Weights of a small GPT-style language model, trained from scratch on English Wikipedia: 8.19M parameters.
MLP neurons of a small language model. Each row is named by its layer, matrix (up: input weights) and neuron, and shows model dimensions 48-175. Each number is 50 + 15 x the weight over its row's rms, rounded and kept within 0 to 99.
After each neuron's rows, "fires on" lists the tokens most often at its 100 highest values on Wikipedia text that the model never trained on.

L7.up884:41 58 60 79 64 36 50 17 47 59 57 61 42 45 54 52 47 61 67 48 57 80 49 53 46 60 72 48 30 61 45 44 58 49 65 26 45 36 37 58 22 46 56 71 61 55 29 41 22 42 39 48 49 40 62 27 29 10 42 57 67 37 28 54 58 76 53 67 37 35 65 41 37 56 51 64 83 45 99 65 38 42 59 64 54 58 31 50 46 34 54 49 67 21 32 65 48 50 56 46 52 29 59 68 63 64 46 48 66 56 25 65 48 46 45 29 51 31 33 59 34 56 54 75 72 35 48 55
fires on: "b", "f", " f", "he", " A", " ab"

L5.up189:38 65 69 45 40 58 73 55 51 54 72 65 57 40 38 52 48 26 02 59 28 69 39 51 51 50 40 28 28 46 67 58 68 61 43 37 57 49 46 21 55 24 03 92 45 54 38 62 42 59 92 67 44 25 58 59 63 79 35 47 53 40 27 36 52 55 78 74 70 47 60 36 56 54 61 52 45 62 38 50 56 59 66 30 27 66 68 64 52 43 74 44 57 49 46 31 38 53 49 27 53 46 82 42 60 56 54 45 69 52 76 52 61 13 59 40 45 39 27 50 48 61 27 44 76 40 42 69
fires on: "c", "m", "f", "n", " F", " Bl"

L7.up949:50 28 53 52 12 48 20 33 54 56 40 37 45 59 51 39 61 53 61 58 60 43 51 43 61 54 55 74 70 45 55 67 68 25 35 60 59 38 44 46 36 54 42 46 54 57 45 47 61 49 55 46 48 63 56 50 63 55 49 40 62 42 39 42 27 71 54 12 49 36 29 42 63 41 65 67 48 44 57 62 82 44 48 56 53 61 44 55 19 28 65 41 68 59 77 49 53 66 76 16 37 65 19 16 15 65 46 51 50 52 74 34 48 56 48 37 45 71 60 34 61 54 47 75 54 44 53 50
fires on: " on", "ly", "re", "ely", "7", "4"

L3.up955:71 47 21 30 52 47 66 44 43 68 21 38 43 65 23 59 92 15 46 08 39 36 46 79 48 69 36 58 45 43 37 76 41 60 54 33 60 37 57 70 38 72 63 65 56 68 50 50 46 46 46 45 77 49 54 34 48 47 37 55 23 59 42 44 53 31 60 67 42 51 50 57 41 63 41 49 63 46 51 45 33 50 39 61 69 44 53 48 88 41 55 49 51 27 43 62 52 68 48 46 72 60 79 46 57 38 41 48 64 62 71 88 49 42 51 55 53 79 58 12 47 46 46 50 49 53 94 92
fires on: "y", "ir", "h", "es", "a", "ak"

L5.up822:66 47 43 46 52 30 46 33 53 74 76 35 49 35 65 63 57 30 26 56 35 38 66 42 44 73 35 55 57 57 00 69 41 53 72 50 51 61 49 40 39 69 63 51 51 44 46 45 35 53 36 76 40 55 56 35 46 52 45 46 71 19 73 50 68 60 85 28 41 22 36 62 41 66 52 57 60 58 77 65 24 33 38 29 71 24 60 43 39 49 49 37 63 24 44 65 69 62 77 58 26 33 09 30 49 69 44 51 69 51 45 60 40 53 49 28 33 60 57 48 17 62 43 64 58 46 64 50
fires on: "p", " comp", "he", "et", " E"

L3.up768:43 48 67 65 59 71 79 40 59 54 50 47 52 41 70 44 63 44 86 56 47 52 70 05 59 23 48 75 51 69 44 58 56 48 39 24 69 58 65 40 51 58 55 83 66 49 36 45 60 39 51 36 47 50 46 43 36 37 64 60 27 48 57 72 52 44 63 32 45 49 58 45 55 17 56 57 42 58 34 29 57 75 49 52 72 37 52 68 49 62 65 70 65 57 34 17 35 66 41 74 22 53 48 56 72 58 57 47 45 49 19 53 48 60 67 45 71 51 49 50 24 30 42 61 53 18 40 60
fires on: "f", ":", ".", " f", "ad", "in"

L7.up548:58 39 38 69 30 53 35 62 60 30 52 45 68 48 43 42 41 48 43 40 35 50 00 64 79 30 57 34 30 51 35 54 43 68 31 38 46 98 58 36 50 63 58 71 62 41 58 69 21 53 30 53 26 43 53 33 47 48 58 28 59 46 40 58 46 51 74 37 39 67 35 55 66 40 52 66 68 51 61 36 63 42 66 37 78 59 57 37 61 58 49 42 54 45 46 71 52 51 38 54 64 70 58 66 84 58 63 53 41 39 45 41 43 78 48 48 37 61 62 44 35 47 21 38 31 48 75 63
fires on: " not", "ly", "ould", " to", " can", "ot"

L3.up369:50 41 49 50 40 52 61 42 41 44 61 37 37 70 29 19 36 52 46 28 65 32 41 59 44 68 59 54 53 65 38 70 59 69 34 42 75 25 71 72 49 52 50 26 47 74 77 39 49 42 66 65 63 44 27 38 35 42 33 64 34 27 42 65 45 69 65 68 52 49 54 51 22 37 67 64 70 75 53 15 49 42 35 50 56 50 70 44 34 31 55 44 14 34 46 27 50 47 58 61 44 72 48 57 43 44 56 78 56 54 31 69 40 38 79 54 47 61 36 50 33 51 42 31 55 40 37 64
fires on: "ir", "r", "ice", "-", "ter", "f"

L5.up802:53 33 59 81 67 39 42 62 80 61 72 55 30 27 40 46 46 54 65 49 36 54 43 62 79 40 58 27 54 48 64 50 60 37 35 56 63 42 62 42 36 42 05 43 57 61 38 44 44 66 45 46 46 53 47 44 60 60 40 58 46 31 71 44 54 52 64 76 43 61 41 50 44 41 68 83 52 66 47 44 43 30 33 63 50 56 39 52 59 25 38 45 63 32 00 45 55 37 55 49 57 35 40 29 34 69 48 73 90 62 50 61 55 67 45 30 53 55 49 63 49 50 34 29 66 63 37 50
fires on: " comp", "t", " app", "g", "p"

L7.up906:41 56 37 46 56 41 62 53 58 44 57 90 34 14 36 68 72 83 28 28 44 39 57 54 49 30 52 83 40 67 49 47 41 58 48 58 15 17 56 62 63 34 16 65 66 34 57 31 36 41 50 43 65 18 30 75 34 70 40 58 40 23 40 64 40 40 54 27 52 63 34 45 52 34 49 45 58 63 35 46 58 51 66 38 77 57 60 59 31 54 54 58 55 25 59 23 43 76 51 69 51 51 84 42 48 72 55 53 56 67 53 64 63 41 74 52 31 46 36 38 61 39 44 51 81 35 35 65
fires on: " ar", " Al", "r", " ex", " Ar", " al"

L5.up344:79 49 48 42 68 50 54 58 64 44 54 39 26 57 35 38 37 38 55 48 97 50 42 63 49 55 67 33 24 29 54 68 43 57 53 62 51 48 28 19 57 56 64 47 54 72 66 41 62 65 36 67 60 63 58 74 18 37 53 56 56 44 45 60 65 54 65 68 56 48 50 84 49 64 48 36 67 44 34 20 33 56 68 33 52 59 44 64 59 59 25 41 44 60 37 36 56 34 58 85 59 61 49 57 65 46 62 71 55 44 06 64 52 31 20 55 41 70 38 82 61 40 29 99 68 43 50 50
fires on: "s", "t", "S", "it", "os", " A"

L5.up930:40 54 54 54 44 34 85 35 52 38 50 64 37 60 45 55 50 73 25 40 49 46 58 51 59 37 35 49 68 66 50 43 72 50 32 21 38 39 75 49 64 33 54 47 31 41 56 50 33 46 40 46 45 50 34 73 18 60 44 39 30 45 47 64 52 88 39 29 25 42 38 42 60 32 42 45 78 49 35 22 38 29 45 65 44 65 37 41 80 69 67 46 37 27 22 39 45 24 58 69 43 38 62 38 63 64 70 42 64 86 45 76 49 41 69 23 40 59 62 52 46 35 40 40 68 35 33 59
fires on: " Ar", "\"", "y", "″", "/", "r"

L7.up566:32 71 49 78 81 26 34 53 62 63 63 51 63 77 63 63 41 60 46 37 60 76 41 29 52 50 34 65 58 56 40 41 47 61 57 51 38 54 56 59 70 51 43 14 73 56 62 65 33 34 61 74 35 71 28 47 13 67 47 43 46 42 81 61 47 45 51 43 26 76 46 38 40 45 66 49 58 52 42 50 38 58 53 32 65 77 43 56 40 73 47 45 33 65 40 37 45 53 46 57 80 44 35 47 24 41 63 54 59 28 06 50 53 43 62 52 45 64 51 52 57 43 45 39 66 48 19 60
fires on: "p", "st", " sp", "t", "1", "7"

L5.up933:57 42 49 53 43 45 39 26 51 64 55 51 40 47 30 56 69 80 49 48 60 42 51 50 47 99 09 44 53 47 56 63 69 43 51 54 52 75 60 40 45 43 34 52 75 59 26 60 33 32 16 46 60 39 51 44 61 42 45 33 58 39 29 50 55 38 57 83 43 16 65 42 35 63 63 33 14 31 33 46 31 75 32 52 32 55 50 73 65 58 49 40 03 36 40 46 36 63 53 45 35 53 61 42 55 51 54 57 86 44 49 44 57 28 49 68 32 65 36 26 37 25 49 73 59 59 89 60
fires on: "er", "is", "at", "ac", "am", " The"

L5.up601:43 53 86 52 33 37 42 61 61 45 93 64 62 69 31 51 59 38 63 71 13 48 64 57 31 42 38 39 66 43 51 48 81 54 51 56 60 59 51 58 20 70 29 38 64 57 65 39 55 66 40 72 48 03 38 52 30 41 75 37 44 50 39 65 43 37 52 44 43 43 32 49 23 53 53 38 56 53 41 38 58 50 38 43 62 87 60 52 67 34 27 43 47 35 62 54 40 56 44 22 49 37 47 53 56 57 49 48 78 44 17 45 63 53 25 34 53 67 58 45 37 62 38 53 50 33 46 43
fires on: " ev", " v", "iv", " form", " sp", "av"

L3.up381:62 12 63 57 31 31 27 38 59 65 62 37 32 68 43 56 78 56 64 59 55 63 43 26 31 32 42 56 38 53 53 67 74 47 30 28 67 70 38 58 64 83 40 30 63 37 60 05 56 29 19 53 51 73 62 49 39 67 45 50 34 26 69 50 32 59 74 59 66 31 27 44 47 49 65 75 50 62 72 61 41 37 48 43 23 51 70 49 39 48 59 57 87 61 43 55 48 60 64 65 66 64 29 37 63 70 38 46 52 60 34 33 68 52 21 45 69 73 66 71 35 70 36 57 54 34 49 43
fires on: "ly", "es", "ely", "her", "id", "ten"

L7.up311:41 40 17 57 39 42 26 55 61 64 30 54 52 57 35 51 43 64 36 47 59 58 42 58 52 33 35 75 50 49 43 70 49 38 49 29 61 67 55 33 54 71 38 39 28 36 51 54 53 34 54 45 45 34 38 29 66 57 57 42 50 20 40 53 56 36 52 33 49 62 33 60 79 60 30 71 58 27 43 70 53 41 47 37 40 88 54 56 67 63 51 51 55 28 52 57 44 34 73 50 79 45 48 64 57 48 46 38 62 40 65 29 50 55 72 36 17 51 61 36 51 49 21 48 49 54 84 43
fires on: "k", " the", " ch", "l", " st"

L7.up941:72 50 68 46 62 47 64 38 50 19 64 54 61 45 76 40 46 52 42 60 41 43 42 49 60 70 40 40 71 54 75 75 68 52 53 37 48 72 50 45 48 50 40 53 45 63 44 21 67 57 25 55 42 60 52 46 69 28 59 62 60 36 56 40 61 50 19 61 61 47 23 76 50 70 49 53 59 46 47 71 41 63 50 59 63 64 56 69 53 60 57 63 48 67 39 07 21 37 36 55 43 48 15 64 40 48 54 43 48 81 65 53 48 42 61 44 73 42 57 58 39 14 53 43 49 48 55 49
fires on: " m", ":", "m", " per", "0"

L7.up855:66 38 52 67 44 41 71 58 43 41 26 48 46 61 44 56 78 77 56 62 65 37 06 48 27 85 38 45 42 39 51 48 46 39 24 35 42 47 49 65 52 35 20 50 66 58 32 52 36 29 21 61 57 56 38 60 61 76 49 43 47 68 56 85 35 58 73 39 25 37 36 70 48 54 41 52 49 42 76 41 59 38 32 35 36 59 56 55 37 26 50 55 13 49 54 44 50 29 54 54 49 38 47 41 40 58 49 62 46 43 70 55 50 49 69 28 53 47 46 46 27 21 45 76 66 33 62 48
fires on: " which", " that", "at"

L7.up678:45 35 56 64 42 24 49 50 65 67 66 25 38 36 72 33 77 59 54 89 54 59 54 48 69 65 32 40 58 69 29 50 72 35 14 52 52 60 32 55 32 61 64 50 41 78 56 43 47 23 40 45 46 48 36 50 53 43 53 53 61 56 77 78 37 63 76 57 33 41 19 55 34 41 64 62 48 42 39 50 41 34 32 38 46 74 63 27 48 60 27 32 42 40 49 42 57 56 66 37 49 50 13 22 36 58 40 69 41 45 48 83 49 60 50 31 51 55 41 51 56 58 27 56 54 69 64 45
fires on: "ow", " comp", "ing", " on", " th", "p"

L3.up307:50 58 63 50 99 73 55 21 33 51 67 79 39 29 51 55 56 63 62 25 56 51 46 62 66 25 70 46 40 76 48 42 26 67 48 61 40 33 59 35 58 55 66 33 50 65 57 35 33 58 50 42 54 41 39 53 34 67 62 78 41 41 32 32 65 67 38 39 39 32 57 66 37 31 75 59 68 59 67 41 27 49 79 42 38 50 61 70 38 53 66 54 33 28 27 60 37 69 43 61 45 46 69 45 70 68 59 85 50 46 46 38 52 46 79 40 50 28 22 53 69 61 40 53 64 67 52 56
fires on: "c", "ist", "el", "p"

L3.up58:38 53 55 62 41 59 53 48 54 42 42 49 49 59 46 59 45 44 79 67 65 64 26 59 32 48 55 53 73 44 36 84 59 28 46 54 62 51 51 51 23 42 86 49 59 40 50 67 40 78 50 38 75 40 70 51 44 48 62 54 32 46 61 55 65 50 31 35 43 22 79 56 61 54 73 47 42 47 59 41 52 38 51 44 66 57 36 27 43 33 20 50 34 40 49 54 38 48 25 45 57 58 46 62 77 47 55 70 57 52 52 33 48 52 20 41 24 49 24 47 58 51 55 51 53 48 59 58
fires on: " G", "ug", " loc", "g"

L3.up358:83 55 73 45 64 67 50 42 25 39 37 60 48 35 67 54 58 43 68 68 20 42 57 79 55 54 67 27 40 28 62 41 47 39 34 40 21 56 66 59 46 52 48 71 42 41 33 48 64 42 40 40 38 23 42 51 20 78 44 87 54 32 47 35 76 46 61 49 56 56 57 67 55 54 62 57 63 58 74 59 49 54 56 69 50 46 43 43 67 46 63 28 39 46 50 13 51 69 49 62 15 55 44 55 67 40 44 44 31 41 34 63 67 44 65 36 36 28 46 65 40 56 41 60 53 36 35 60
fires on: " an", "ay", "ann", "m", "an"

L3.up278:37 56 48 46 44 37 57 66 49 43 54 40 18 71 53 64 37 30 63 53 49 30 43 52 31 31 27 68 55 48 49 33 55 24 44 38 57 52 67 49 54 47 55 20 62 51 68 50 07 56 66 59 57 45 47 48 56 36 55 15 49 43 37 49 64 34 50 59 56 59 18 27 48 77 50 76 47 26 62 48 74 63 45 47 60 53 54 39 82 48 59 52 36 40 55 31 21 34 41 56 60 58 54 54 53 32 72 56 71 55 47 50 62 44 92 66 17 34 49 48 31 29 25 22 70 55 31 99
fires on: "ad", "ri", "j", "n", "y", "vi"

L5.up567:66 41 52 63 46 35 32 53 61 55 23 58 50 42 41 53 23 59 70 41 66 66 51 08 66 79 45 37 58 47 16 38 31 21 53 64 39 58 40 55 80 59 49 23 48 16 76 37 52 41 79 34 57 60 46 45 50 85 61 53 47 52 70 59 46 41 46 72 34 38 57 52 22 48 54 27 59 55 58 78 37 34 55 44 67 44 71 60 63 87 34 52 55 59 35 56 37 66 55 58 42 48 42 40 36 63 59 34 58 34 37 60 69 43 62 54 56 38 59 43 45 50 53 56 34 49 52 60
fires on: "al", "wn", "ount", "p", "t", "ent"

L5.up42:45 44 79 51 65 31 68 41 26 46 47 90 60 39 36 55 82 59 72 08 37 52 57 51 26 27 41 32 57 64 28 53 58 49 52 21 48 23 50 38 45 44 79 38 38 33 58 38 36 63 34 47 37 14 47 42 28 40 43 53 67 48 01 40 55 24 55 56 54 44 69 56 47 61 43 57 55 69 45 62 31 37 65 48 61 62 53 55 33 41 71 61 36 54 18 40 43 51 70 72 52 29 57 51 33 50 51 62 55 61 52 35 55 52 53 33 52 37 50 35 25 17 68 70 68 35 34 66
fires on: " ab", "b", "el", "\"", "il", "c"

L3.up342:26 38 57 62 43 39 56 56 65 43 74 33 58 52 42 34 42 53 68 39 52 42 71 49 42 63 74 41 41 58 35 40 26 43 40 51 80 39 29 59 37 63 55 36 34 32 51 41 57 26 39 58 44 39 42 24 23 65 48 52 15 31 58 70 27 51 37 49 41 50 45 38 57 33 70 57 75 38 46 51 51 46 50 83 77 44 43 43 49 72 45 74 40 58 37 50 45 53 33 38 66 90 29 38 68 61 59 40 72 72 49 54 79 77 49 35 29 49 56 30 63 63 48 40 41 72 61 37
fires on: "ant", "er", "ent", "op", "or", "and"

L7.up699:33 26 41 46 13 51 51 65 88 67 43 32 63 46 34 57 42 32 71 51 22 50 54 64 72 63 47 71 61 39 58 86 46 24 59 40 52 61 36 46 40 43 23 61 65 61 65 59 51 49 24 64 47 28 33 44 60 54 34 53 59 68 44 27 44 22 41 58 37 40 53 71 80 51 64 67 61 48 65 43 71 45 46 48 66 70 26 44 64 65 37 51 61 38 52 38 55 43 93 54 68 54 52 42 27 31 56 55 46 40 60 35 59 51 68 50 48 54 47 23 67 42 40 43 42 41 36 53
fires on: " d", " l", " ch", " be", " a", " the"

L3.up688:55 41 42 58 65 63 48 37 35 46 37 43 69 55 80 70 50 47 62 49 76 60 42 62 42 44 22 51 52 64 50 39 42 66 21 45 16 34 52 48 70 51 63 22 55 52 87 31 46 41 50 67 82 31 47 33 58 65 45 42 64 40 71 40 33 60 72 65 51 49 65 38 21 73 83 49 50 52 73 43 48 44 42 66 43 54 57 44 50 64 61 59 10 52 36 41 50 35 53 40 64 40 32 63 44 50 61 52 45 33 86 44 65 35 78 41 67 47 43 50 39 58 29 36 44 61 69 67
fires on: "il", "n", "ord", "or", "ill"

L3.up704:69 25 72 50 50 90 55 57 37 60 87 29 48 60 54 22 52 50 75 38 62 48 44 33 51 41 15 76 24 30 31 51 72 52 29 22 81 35 44 32 52 69 38 90 38 55 51 59 61 65 41 53 48 45 67 48 42 43 38 48 38 54 36 38 42 49 33 43 55 57 46 50 50 39 52 58 78 61 32 46 49 32 63 50 40 61 45 42 41 53 30 62 38 50 38 50 47 63 57 20 56 70 60 48 49 71 36 47 75 52 39 56 43 24 48 55 33 36 40 25 71 23 43 49 71 53 42 59
fires on: "0", " Sh", "h", " sh", "ial", "ish"

L3.up329:86 28 52 46 24 18 62 55 49 48 60 35 54 64 45 42 28 48 54 37 36 39 53 45 55 55 67 64 45 34 45 55 42 55 80 36 62 54 46 28 61 52 62 46 48 46 37 38 30 42 57 50 47 65 52 44 63 75 19 56 37 33 74 40 45 52 50 54 23 40 19 24 31 71 58 58 55 14 29 70 53 36 62 54 68 75 18 52 49 69 74 53 45 53 56 72 48 49 66 65 43 70 07 50 83 47 63 35 69 63 49 47 59 57 39 60 51 44 66 21 52 66 49 53 33 63 94 28
fires on: "ant", "al", "1", "er", "y"

L5.up561:34 65 71 60 64 56 83 44 54 53 87 65 44 46 57 31 42 63 65 34 30 74 67 50 59 34 47 40 62 54 59 54 40 32 32 44 56 45 60 50 52 46 50 58 24 39 45 32 62 48 58 28 10 34 55 45 12 50 72 43 47 31 52 38 38 50 56 59 62 41 62 60 65 43 42 42 65 84 42 28 51 56 66 58 49 70 43 67 48 40 92 71 32 48 41 15 43 33 49 57 32 52 25 54 35 44 70 65 36 43 72 66 59 29 62 36 60 25 48 25 40 58 50 71 64 44 71 56
fires on: " m", " of", "m", "em", " in"

L3.up2:74 45 47 62 67 71 54 36 54 31 12 43 02 42 53 72 62 55 62 60 82 78 21 35 26 43 30 54 41 84 48 58 70 77 35 55 31 32 34 59 46 59 56 32 69 49 60 48 42 59 33 44 70 38 42 32 35 60 72 34 52 52 50 43 71 50 63 38 45 35 35 47 57 52 53 31 62 46 53 56 27 40 62 42 43 26 32 20 75 42 32 29 28 49 44 31 37 54 58 54 58 65 66 52 69 48 57 55 57 42 35 43 46 37 46 60 45 54 43 49 53 43 28 75 43 55 61 41
fires on: "S", "N", "s", "y"

L3.up1016:62 57 37 39 42 57 55 37 41 59 11 69 46 49 38 68 73 47 52 57 49 57 19 53 44 41 58 64 43 49 24 48 22 52 29 39 46 34 35 66 63 57 47 45 66 26 71 42 34 62 16 71 35 10 42 64 10 61 35 41 36 34 22 43 35 39 46 26 20 43 57 61 40 69 58 76 58 58 52 53 32 18 75 38 41 46 50 41 52 52 78 48 62 63 52 14 54 33 61 58 70 57 74 43 65 54 52 50 42 50 47 42 58 49 48 54 79 44 42 23 40 37 54 36 29 65 70 63
fires on: "m", "ch", "el", "am", "il"

L7.up712:70 46 52 81 57 66 58 25 58 60 54 36 56 32 51 45 31 42 47 45 39 70 77 22 74 65 25 65 55 57 61 39 69 51 39 16 69 44 29 24 57 44 35 74 72 53 70 16 64 46 48 39 32 42 48 48 51 31 37 45 46 56 52 47 62 62 38 52 49 35 46 40 46 17 64 64 48 38 60 25 78 55 22 50 64 54 69 71 70 52 51 58 56 49 38 45 56 59 82 39 39 46 51 60 63 45 67 41 87 72 42 84 45 55 56 73 78 53 61 39 54 39 47 66 53 54 21 59
fires on: " National", "0", " f"

L3.up912:45 45 46 52 54 67 20 30 64 32 47 68 16 50 46 52 53 56 31 38 72 69 18 59 64 44 42 46 38 68 63 54 52 43 20 71 38 64 49 23 40 81 61 72 57 60 66 67 49 85 24 66 79 53 57 35 59 49 32 43 47 56 43 52 70 54 64 50 40 53 58 58 62 28 53 42 40 46 67 23 24 18 54 26 55 33 79 40 64 47 40 65 39 53 30 64 39 62 53 56 47 59 36 61 39 66 69 41 85 57 58 41 45 54 51 45 32 44 48 57 40 35 28 71 46 38 84 38
fires on: "s", "y", "n", " (", "ar"

L5.up814:80 59 63 61 52 33 33 45 61 58 38 44 31 47 54 04 48 67 49 38 75 47 64 56 55 53 68 49 58 17 43 57 64 52 45 42 68 65 58 29 56 70 70 53 22 25 62 53 32 21 44 46 40 45 67 41 55 46 54 55 53 37 59 65 58 35 20 82 37 26 66 47 39 58 58 44 42 55 47 53 68 59 63 43 40 53 54 63 32 50 70 45 62 51 61 52 54 33 53 56 44 69 30 53 60 47 66 50 49 60 41 60 48 19 46 46 44 61 60 52 52 53 36 60 40 41 59 61
fires on: "re", "l", "an", "oin"

L3.up333:55 67 52 43 30 55 54 48 53 51 58 69 22 41 49 47 59 55 46 46 58 42 50 75 59 69 54 53 64 25 42 38 37 56 76 75 58 55 31 35 57 43 53 51 62 51 41 74 45 27 26 59 77 32 64 65 50 53 38 43 34 43 60 60 71 45 40 34 64 37 26 36 62 60 55 92 53 49 62 63 64 60 41 39 41 54 60 56 75 66 22 38 48 25 41 68 42 26 70 55 55 46 65 32 38 47 66 49 64 40 20 31 55 57 54 65 46 55 23 30 40 44 58 42 52 59 51 58
fires on: "ic", "ir", "ron", "ose", "h", "e"

L7.up577:48 49 51 54 31 71 42 43 75 40 62 44 76 66 50 52 48 39 42 32 58 62 31 54 50 45 39 45 52 50 32 64 44 69 21 53 75 60 67 35 48 45 06 33 77 11 29 51 33 44 52 60 46 41 69 43 38 77 56 32 56 32 38 30 39 92 74 73 44 53 46 79 78 50 71 61 53 65 70 47 50 11 35 57 35 36 25 59 45 77 70 60 55 28 46 45 36 40 44 65 82 54 78 41 50 29 56 45 42 37 58 47 69 62 36 51 41 72 59 52 31 32 54 39 35 51 28 61
fires on: "ame", " not", "ly", " l", " is", "ing"

L7.up629:78 46 53 54 47 51 35 48 51 63 71 56 46 40 31 71 40 63 83 80 70 74 42 38 52 53 55 24 44 30 39 79 58 52 37 32 53 56 68 43 49 39 22 45 66 75 63 43 64 51 44 51 45 58 28 53 24 53 72 44 78 59 29 43 40 39 71 54 57 30 47 66 49 32 83 55 54 49 53 73 54 54 64 52 41 38 41 75 42 54 55 51 52 57 45 38 54 60 61 25 25 51 52 53 36 67 60 48 57 45 43 70 59 32 53 38 71 61 37 53 48 30 07 52 33 57 29 61
fires on: ",", " of", " M", "orn", " Ind"

L5.up519:45 72 68 35 77 23 49 71 52 43 42 65 45 52 61 58 55 40 43 47 56 65 43 50 37 67 64 49 59 43 69 37 37 48 56 58 50 18 43 41 29 55 28 48 84 63 53 46 47 29 40 64 46 52 30 55 40 59 49 47 35 37 59 78 55 49 75 51 56 46 50 70 88 64 44 61 48 56 50 44 55 51 44 37 36 32 40 29 79 66 25 51 14 24 63 54 40 29 62 38 48 57 62 51 51 57 48 57 78 69 59 44 24 47 41 58 63 25 32 75 35 44 53 43 60 71 76 90
fires on: "g", "ir", "s", "th", "h"

L7.up751:23 52 55 64 59 16 47 61 56 56 68 52 37 72 55 78 71 65 68 50 56 16 47 45 56 53 23 59 49 35 52 41 35 76 41 36 38 39 41 52 69 48 53 64 23 50 67 57 46 64 43 54 56 46 25 66 60 63 34 58 40 68 67 71 67 42 79 64 28 19 38 61 33 61 71 70 69 41 48 56 45 42 50 34 36 69 68 60 31 46 65 33 58 59 56 71 49 44 62 34 56 43 28 37 41 62 32 65 50 57 46 45 55 50 58 21 64 41 48 58 35 22 36 94 38 40 45 45
fires on: "p", ",", " c", " p", "amp", " th"

L5.up511:77 49 53 58 49 45 40 61 66 67 26 62 28 78 37 53 59 43 33 16 11 46 43 47 57 60 41 54 31 55 41 81 86 66 27 27 56 52 52 46 47 77 31 87 51 82 72 62 44 55 40 67 69 51 49 32 52 21 27 51 34 60 25 39 44 70 79 67 46 52 40 43 51 45 78 45 55 33 56 49 37 28 43 43 67 51 41 51 42 59 53 73 41 77 32 50 32 51 36 56 69 39 49 52 26 42 48 38 52 73 30 64 44 36 71 27 36 56 20 45 38 48 51 55 34 56 53 47
fires on: "y", "h", " ", "us", "or", "s"

L3.up118:56 71 43 53 40 45 43 14 30 41 30 63 41 71 56 47 59 46 30 52 53 18 46 54 48 70 37 64 40 49 40 32 47 28 65 68 41 36 49 45 59 52 50 53 52 51 36 37 26 58 33 58 49 44 46 47 22 99 55 78 43 29 30 34 41 57 46 52 65 52 58 55 46 56 76 53 53 59 74 50 36 54 47 63 46 35 74 60 73 47 55 48 39 43 48 41 43 54 47 31 37 70 41 35 69 43 69 45 55 44 75 53 69 53 14 28 64 68 47 23 24 68 50 53 57 59 42 84
fires on: "g", "ay", "ack", "m", "im"

L3.up866:69 50 93 53 71 49 65 51 46 18 16 43 38 66 31 53 32 32 56 50 35 52 56 59 32 64 52 72 26 46 54 28 42 43 32 29 49 52 39 54 40 47 47 53 47 53 48 37 17 37 56 23 60 48 20 59 56 44 56 31 62 49 56 92 64 67 54 48 51 37 69 24 24 81 50 48 61 49 45 54 33 46 89 55 62 59 49 52 38 53 57 71 44 57 43 45 37 22 37 46 59 76 49 68 66 40 73 37 44 59 48 61 49 50 48 55 40 32 60 62 28 51 32 47 78 49 50 44
fires on: "ad", "b", "f", "ot", "j", "it"

L5.up702:33 40 44 35 69 50 45 25 40 63 65 46 56 61 44 51 65 50 41 71 58 54 51 31 47 13 30 50 60 37 52 67 26 62 30 34 60 24 61 18 47 56 49 48 44 39 64 40 50 42 66 72 19 52 41 51 11 64 65 40 28 57 30 55 60 50 64 23 64 56 40 45 37 56 72 54 51 33 49 67 25 41 40 16 66 49 45 55 68 54 57 81 65 21 21 30 57 83 70 58 32 36 39 48 43 52 63 40 57 68 53 55 71 31 58 70 51 19 42 48 55 40 66 63 34 54 49 71
fires on: ".", "b"

L5.up557:46 49 53 59 60 55 36 64 65 31 44 59 18 59 41 41 54 64 67 57 50 47 50 57 39 63 31 29 57 14 60 60 65 39 30 48 48 53 58 47 47 68 46 56 74 38 53 63 39 61 51 62 41 62 11 61 51 79 41 45 59 41 30 30 71 39 73 58 60 55 64 23 23 49 73 56 41 77 61 21 49 56 45 30 46 54 61 54 63 29 52 33 21 60 26 35 38 43 64 54 51 51 59 24 62 59 57 40 55 46 51 30 63 17 67 65 36 49 42 49 59 28 00 69 62 59 41 63
fires on: ".", "c", "n", "t", "r", "enn"